config.toml
n_layer = 11
d_model = 160
n_head = 4
n_kv_head = 4
head_dim = 32
d_mlp = 448
vocab_size = 4096
activation = "geglu"
norm = "rmsnorm"
norm_place = "peri"
norm_eps = 1e-06
positions = "rope"
rope_base = 10000.0
rope_fraction = 1.0
qk_norm = false
attn_scale = 0.177
bias = "none"
tie_embeddings = true
parallel_block = false
extras = ["capped logits"]
init = "trunc"
init_std_qkv = 0.0358
init_std_o = 0.00853
init_std_up = 0.0358
init_std_down = 0.00456
optimizer = "muon"
lr = 0.00636
lr_mult_down = 3.0
beta1 = 0.93
lr_head = 0.0075
grad_clip = 0.5
warmup_steps = 200
schedule = "wsd"
decay_fraction = 0.794
decay_shape = "linear"
final_lr_fraction = 0.1
batch_tokens = 16384
seq_len = 768
doc_mask = true
train_tokens = 136200000
steps = 8313
dataset = "wikipedia_en"
MLP neurons of a small language model. Each row is named by its layer, matrix (gate and up: input weights; down: output weights) and neuron, and shows model dimensions 32-159. Each number is 500 + 40 x the weight over its row's rms, rounded and kept within 0 to 999. Numbers have three digits each. A neuron's up and down rows have the sign that makes its largest values positive.
Before each neuron's rows, "fires on" lists the tokens most often at its 100 highest values on Wikipedia text that the model never trained on.

fires on: ",", " (", " g", " s", " t", " announced"
L6.gate284:523541544541469497560500549486487465484497551487464527471488427534446461450550521456460469496520554413544453557519484490463453520462467439575439440482492530509464453528515563476459514557467525508429506494532525525538518503505582570490499495479474470471504500410475582552527452497545525488439440485457469457455569431514519476526479517467518502486445538414555535589504469436491468533461
L6.up284:517484469473497460533490517535434483515449549532459509563541501561401458518541485417517444481482502455550506444501452527439547491438472546519442422577473593534488545502518451548534493518590551527539493467494478428570497479539519503454547434533434492527474530533553506573528537507532561476522475528438474513455502477491572448461513579488518486509438495528581518575514477510477453513452
L6.down284:491468427472582557497469505460560430487510480501484491503488492491553518449523497610529504473476494490549463475488461503508444549527536424496508524464551466466436522528520478507496447506493502506434540497462496525469417487416486527519537513537580510450509508514409509470495422528448524491464480476452516509562552551466515465520495499561410513515507523509480532559484521504587508505470

fires on: "–", ")\n\n", " |\n\n", ":", " Location", "°E"
L6.gate377:506579416524486538495562425499544506485497533501479502487456525554559505462473498521476484546490412495489488546464509474458559493500484577520488447449519478531518403507500507491566604549486493481488521452450492511476472507502479487461493451473491426462471414434462493550523541527513446537478517531536501511474461447437491517426518532462478545517590533537554580444572514506442516478471
L6.up377:628482496509499549518456464549463529476491499528496509512495504471479482497497526555466439502487512538498499520481507524505578592549516420486525505570423560552451546511529541491526493456504476466536509494557516431444423545550531456581506481535531503531407502473497460497423470472512534528449473554358444417534525519485539498483551459575450513529456531490486530477481542499418505549505
L6.down377:531490493467478473539474447456516524548510504562462465463481525513538525505476508530499561506502492519546512492455482482553477519528474567596417548489515516424518487551479497497541511515512367516520534489520475517551554550494422547548501504485454482554456546506525558437485481512546490469482400468522470489487492462476504534563530492479568488441473533519478485529378494529485536430480

fires on: " use", " kill", " control", " production", " develop", " report"
L3.gate156:527538508468461508500513523542500517472562467629521502472527514501508479466429497489502480549511496492539458517504528474527472475547580612481489461537431445525456492521587551486477467445490573515462496489495497510501580426499479536468487505536411566384473485487539510514505490496503454577460491496469527470526489526527513539510505510427506481466498491493471501457623469423491508518520
L3.up156:494582557465477591490462461485449485453466512486565425452468482512537482506501426553529502555464453473485492575450539498510468521453510544469541506439471513445521521509532504549514464491489486541580414468568476486474553542540487478520463559566412454502496526525580490515527498487479458541465501538500511475452551425522534528551461541505492405482518497483411485561548499464526493532464
L3.down156:516442409607496405494543539493541510562505570543438504506506504490483525500499496519472478497521491510464509452556428452484551492504451417513484490495532495479504545484486449435541525549526491474468538504438518521484422496404510468491543462486547501532464515494405423515497525550557530559571528458507506557550476519450468457508551454549454574536520474510608529455460500499449484486548

fires on: " W", " S", " set"
L6.gate405:447485498476591501528487466457514475542518544502472455511476535474381566492460500461478524487448477523583428524489485512512462545518446476473524428475433505504475477527519455536534525437465478484524505533466415464516506453485504514425526571481484597560454499471576529490509435548519509441537523460510452516551479486518493473476436492530413471437484519527456450510519448454442460418399
L6.up405:465535533479572521430521533627537482443437457498532517510469444541494533487539504515499545533454430515486462478461536516525470480474492513517538504559546421477488448542533494475499483499548543524496582427480548502532459553494574515495427514492454546481493469475456472438507513551557532524574497438446578525508454514514494493610504513437517495459481467493470453418527577528490494481476
L6.down405:508514458529505510469437562441483516501454542520439472549507476514458484529500538416531477460572550496533492514526520424553543463514460422474445544574385480538479485536500523532531598471502457475501536544476500533518449481478523532476504436454525583491487500517521585527454517437546510519541487495477529544493510451544457458519500487505536485475501585536438562508483446431406472500462

fires on: " Dr", " Gu", " Fl", " dr", " Com"
L5.gate246:543561453436447544481571451465509471516545479438490562514472531521452472513423485470442530448546504510439440426484512420450511481565538561461518576476479450483483540511548578412533459495447575475450532489490498454397475486482509472534512521537471468513493552483496504529517492519520463489506497517495520470515501545482454536512439578493474460537531537542479457565515563475538453475461
L5.up246:475565573417506499500522513583555545544496479530439542488545504473457479555552492529521555499500505543520442474529569464546554517509538451519474465464551455471445513563515460422529545432515473542538484496503448543477465566515513532454423495528519496423544459461460504501451535422446513492487499450463510595467518474537469521542482469456545449457466488462580492434476532468501484499428
L5.down246:526457488517482508516497510388421540507481542488498516506535546548478530524495487489473449553507532494536585491516522522492528503475496524451487541525457517514547443463478518499503452499517464481498468464473546431425460437495478515535531526555426493449459585517438528522481551528521542461570480538490442403584604491493425445509481568438508473542513562554472487546506506511447504475489

fires on: " Phil", "°E", " David", " Chris", " Jim", " Ben"
L3.gate85:577511525492533458454523513512517513458471521439547492545495523541511446434505533534439533472497490498478497474457451500466510510490472509467481545529544470476479471531428488545455439489521415486590550443547508420422481538587451485564440537492511502478418499489525457491526466515504519473502500522529544534528503469521449494480504511475456438452508483458459478483550428583584511464440
L3.up85:559540464471564434415540498518476526535437514528480427512487481481451506541591504430471529549510379562504527563508490537494474458532527405508470552505512470466499511482432550506430463522453520553488542389533531432491477529533501496469470540538467533497462508486535501491489492502598523412489463462528519517521532493524541552533500464528461486522510444522472486504511442565467518505476
L3.down85:509472479502428512515468526540543509500506537493556556515535523507525485467439491548509466483538648524433463496523514493508539524470498624447532483546457526540492493501466460482510514462512527485566472553470442509423540522477506569486491538485465506475516444556436501438474448475475503552533541565455474511561501548497500440459478617425514564461529508542502586455484545474531485479499

fires on: " de", " De", "e", "pe", " bre", "le"
L6.gate68:439423511544549520567510449492488487535479556500467452541430427452506489469487503440484525506453482504479483561441472510519504459483442455573434572420486475516487494492459505506497480517479510528560514517436552483483490492488487428535600510420526451439489500446504578456566430508564527504545475486512515565502482531414458468472485441495512471522510447476448519540541458471548534487491
L6.up68:537479512458475490533503530442497524451503480473449452501540440487485522511475515522399472512469556450446497445506496479492469469537487486508538567531516540473480491552533453492493546466367519498516473460486542477511491495515453512526518500463567515502475560503534405464496529558494482568465593441528490449473518480434504491495555508478552533590491498490544533453516488552536457492456
L6.down68:432573455453557496485546466466495546450461541539529453533500523473616504482500480473490558501518533518521516460498545499520550525483474542467521418523567499508524521488546447463584467605453426460545557505467478513503454521448496477516540489474474530451417450513515469522485389506519571493421467518469400430529544552492514503504482502489552518453550463539477559517467465510498544402503

fires on: "26", "1", "8", "2", " Comm"
L5.gate50:516465511495490479463552434485566523502515497509553505511490546535451552593522554475527492538559462494449502510464490558480607503426541533551444481499424480478430485493521435461407492426505537417539485499499503477512516440483488455484475514435560498482485486506444497512488506532514577447494414448518479456478513530469457507468440576557492500504476491489488399544511476440523433489489
L5.up50:507452471436539548504378482545504472473519478426529587433480548508473474494444453572549461583505503567456494530483440516442506499420454504475454550502580486483449518545482462481504509470479459491409565529440496495521471473473476541507505471465453569491491463496497511485433435452587560505506516516520519512526507444514545504501536457516521472541506505453577596466487522482445553524505
L5.down50:399475478555465472557505622522451514495474521528533475492468463502545534472446511527455545529486547469481537474471509469540463448538512498485506428512469451469455462466548588488539503559503465552542524555485505479513479522522459561518496438516482502481444604503501573503543531516426476493484499520423486535461473512507525432495460518474529553529483535584365531460505507508490515481541

fires on: " round", "ann", "ić", "k", "ix", " ind"
L3.gate192:490478545460513474504534518482428545490483438466479529429478464552549492486437537524511545501487497498453516582494500467423463418486477468553502412386532498465451448488505504438438556539517498505521470527530444504567503461528511453558492523466459537499511511522507495539453473576479452533505479508458462543526536376424530514470478474484507566534478481538482477464485446492517430518603
L3.up192:553444470528469496448541515405471505568541466542459538459567436561483481550482471508501551559504486492481467486462519493431432503462551479574533452479512474518475508540526458546474451534522535508474541559490499433523528444489471525485473496521470528506510562534471584539526452486533525516415513561430469393491554461462463472496482489497540486460493440472444466509518493475458502505469
L3.down192:515557487513499516534475527584528516455466548505477457549476588421506541462540465444527491467502524461499560446499500505540524516552495518430473590568468486502479523499469498517528475452482418538508463505488509507473486537450528495495453481515529484482538454440522479443462572471484496508558488399530493475461425596540529558498534577520517515508525529507531520490473526539513496466498

fires on: " (", " B", "es", " s", " C"
L5.gate346:505485476395425489545526469529518553483502562561418541426537555510542492481572445425466483504483504481509505441520453472487484400518509473492514496511496448510548446474501435570518556501536503449538546512518570481566497478454586459502474527473491474540473485476493584451489473502528568551515576513510507476526528469546559498493502473507459490408504505519527504524498531453530486592436
L5.up346:539448553465466458484591544491490423478545482500492462526458495491417525524518508460506457485400519513484503490536554527492480473540582537495447437524481467527469487535478409471449512555476576524436463478524499474517558456526458566494514503470436497478575448573551516534490508489529485488502517490546502484525584436475519487563452441530632466512506536501478457487444506533519462515497
L5.down346:462468512507475508504484490558499527523442581518529505471500514457546547474504476525547492479552484493488421495523444486467461542506506480563531497474543504519540497459601568492535478525487475552574516509499545423529473552519488461453541489451549499555476484433490491520545518638460508534495470490467486469550533481476555515461515536482454523485518438551501496546542502534559474465413

fires on: ",", " in", " and", ":"
L6.gate445:489486468520502572464455546526499532566586478468475508431510555410517486492490485565560485522420525550492554556489438454513472495500505487535456447487531491438567505490548490513507512561471536550522518526492539453538529473522466560545508526417506448432523482492456478427518456477461475563515508474578522463442542468499453536470542488507516562513561480507478487538578531530416500493472
L6.up445:474470486465533476509507499470471554520553471474538424476477508506460528488533561633566540534521540405457494498511514483496409383498438433517505505456518476441444517539457500531428536548507511577412513479459478462503490507514437492456530560511480486533498488445467461488491530550450524496525508495521516490482441477501405566460523565485575473497470513465485546491493521513492505566542
L6.down445:448563543535492550481485512429527530472554622466467482538548521478546506473476530445481581484494446500465575478566547515524542520446515507512523487524522487579514477517463479491543469499545440546512530500545607464463517481449508509501473571511526478521503568362517595537523502504539512554491476561455472528473541488436517501451520487409450492486453523453524471456447535526503548480485

fires on: " ("
L8.gate53:540443481440425520499529555468443441533498473452457549522422483573523386487495487476515535509525450442539483486536524540546474479511523477517537398517508480420498506514531517506454539630548471503514495479527473561419511536541509549550490525593518435507527515482489504472484494518542421401492518530460573560544481510524535539473488477446529464477467492478522471479512529483523529547498
L8.up53:448506461464565398569538504489498472429479495511495465441504568565521495506521448500544518495533489519540544539479544447565466476535494509494497552479522454548439494511522511558475427510489538445506522526465456529551469524533505514491549476557500504530468473439499529477446483566536460504397481446484563502546560444441538535560478490458487560488542491533499496433578469493513469523457
L8.down53:493505476536448516489468515473478513537476448549502471479541530422498442496489492554550502486520495493461471478510487462485441447471466500447582449454569474565508537447448518574494515492465454506514498476455502475576478520475449529458417466453582534499446491505531445532500556528511509441460498466454541474541485416486534488518505548516468582487554473484530532516591531504568536454540

fires on: ".", ":", " -"
L8.gate328:468461462472489480508506387524504538446483482473548510448429459552479458476460525450499544500510459489470511512452485591496494529472510502524454558488507508547483509471505532458561464514514481510531465499549538502524521474488450427543492556510496497444482482517528572475488552567657429526498483518492538456526467504520522534514568525577428483480463490531524531506491566456402569487427
L8.up328:530486460564486564534564515498485483511390440539470538445438551478457523520507576448476447516521484512437500483450554509551469523496573528515558509491525521579478479521497499520497564520441506474508493509635566520466572521523545477426504460488458381465469503515555538514497440474461508521504532546512484457516548488518499446496410498439463437479520539458422452502502470510523508487493
L8.down328:555523538503531566562500495490486514475487537464486573506465474508611512473465491500533569446478518493583557510529562507539484486503460458546412533573586552526500461446492521508560441526445530562515494520521504472512503531558535573517505515442571498480503483539545547512463570543521474430585472500514484503503471478493445511441570522517493491478487491454471478559509526470405489452528

fires on: "o", "2", " no", "1", "8"
L8.gate437:510570547486559466477540519542475487453492488460569475456504440529498490635437523600515540527530493528533476481488526445506514532476494490444477492523549497536447461528498589546509573438499527510550500481489503492539468508511495485501537466516577484546622525410512555513459533559461486547477479542511566493479491490448501490502486554512492504481474471450472494503484461419549507455555
L8.up437:455562430442429541471584567498493516471510445483449460507510483498523572510512491514543518587474510529487503509452449509517516504448502485539520513440506449457486494493527510569500515412501483441441517502453436529482470474478515490513549479477490498523541515515464467477517533485437532497501481603557529490482523463573450440476537518514536436517406514559552490459496519505520527445494
L8.down437:485548446539425461530557526539515521458547553538540506537528467497453514526462530414474573502504452510520564446522564517539488528534541463481494508506472558587553522506479421413565500513505458542563475482429548459523554551572511591521455512557488515483552500530507535500455491476525473464422410500448455495480471478500474472504476494484547536529488536469492498502469433516542553408493

fires on: " is", " (", " was", " were", " =\n\n", " language"
L5.gate89:550459535499526560541542569565489484479529519517457450498486479447456528439538432429398469501552536426471479458438629478518464495497550496547472500496496507504509464509580527502477536525481572506478424494543522570447480551470482522499513472491539499504526475457542518497481528490524451466447424535502520501508537501460511591526470443497488414505502553483504497503509453512484521478445
L5.up89:528477509433503543537447593528532497431554517486493472502505513520476502481486506507436476506471460417529455445517541418516458465436489460463480484467558480468484503497452512457515500487596534507489485523475556498492491499481507486512563521519563462541461534541472487538530531555520514551481456483487491499574520468476454494471519496531453513488526500555517494568371533481478531539485
L5.down89:465527514547490498461505384442506553532404557528528548477569513470514480525477506472476460519422495574454484485528450493465520474495417559537541463455553495459478468510482505533483461519475457499562506539528506502504455494477542522468414519478420486534530506492475436536576538499426509457501548422461543489507450419518551492493509497414515529485460447491478540503554536495565509446519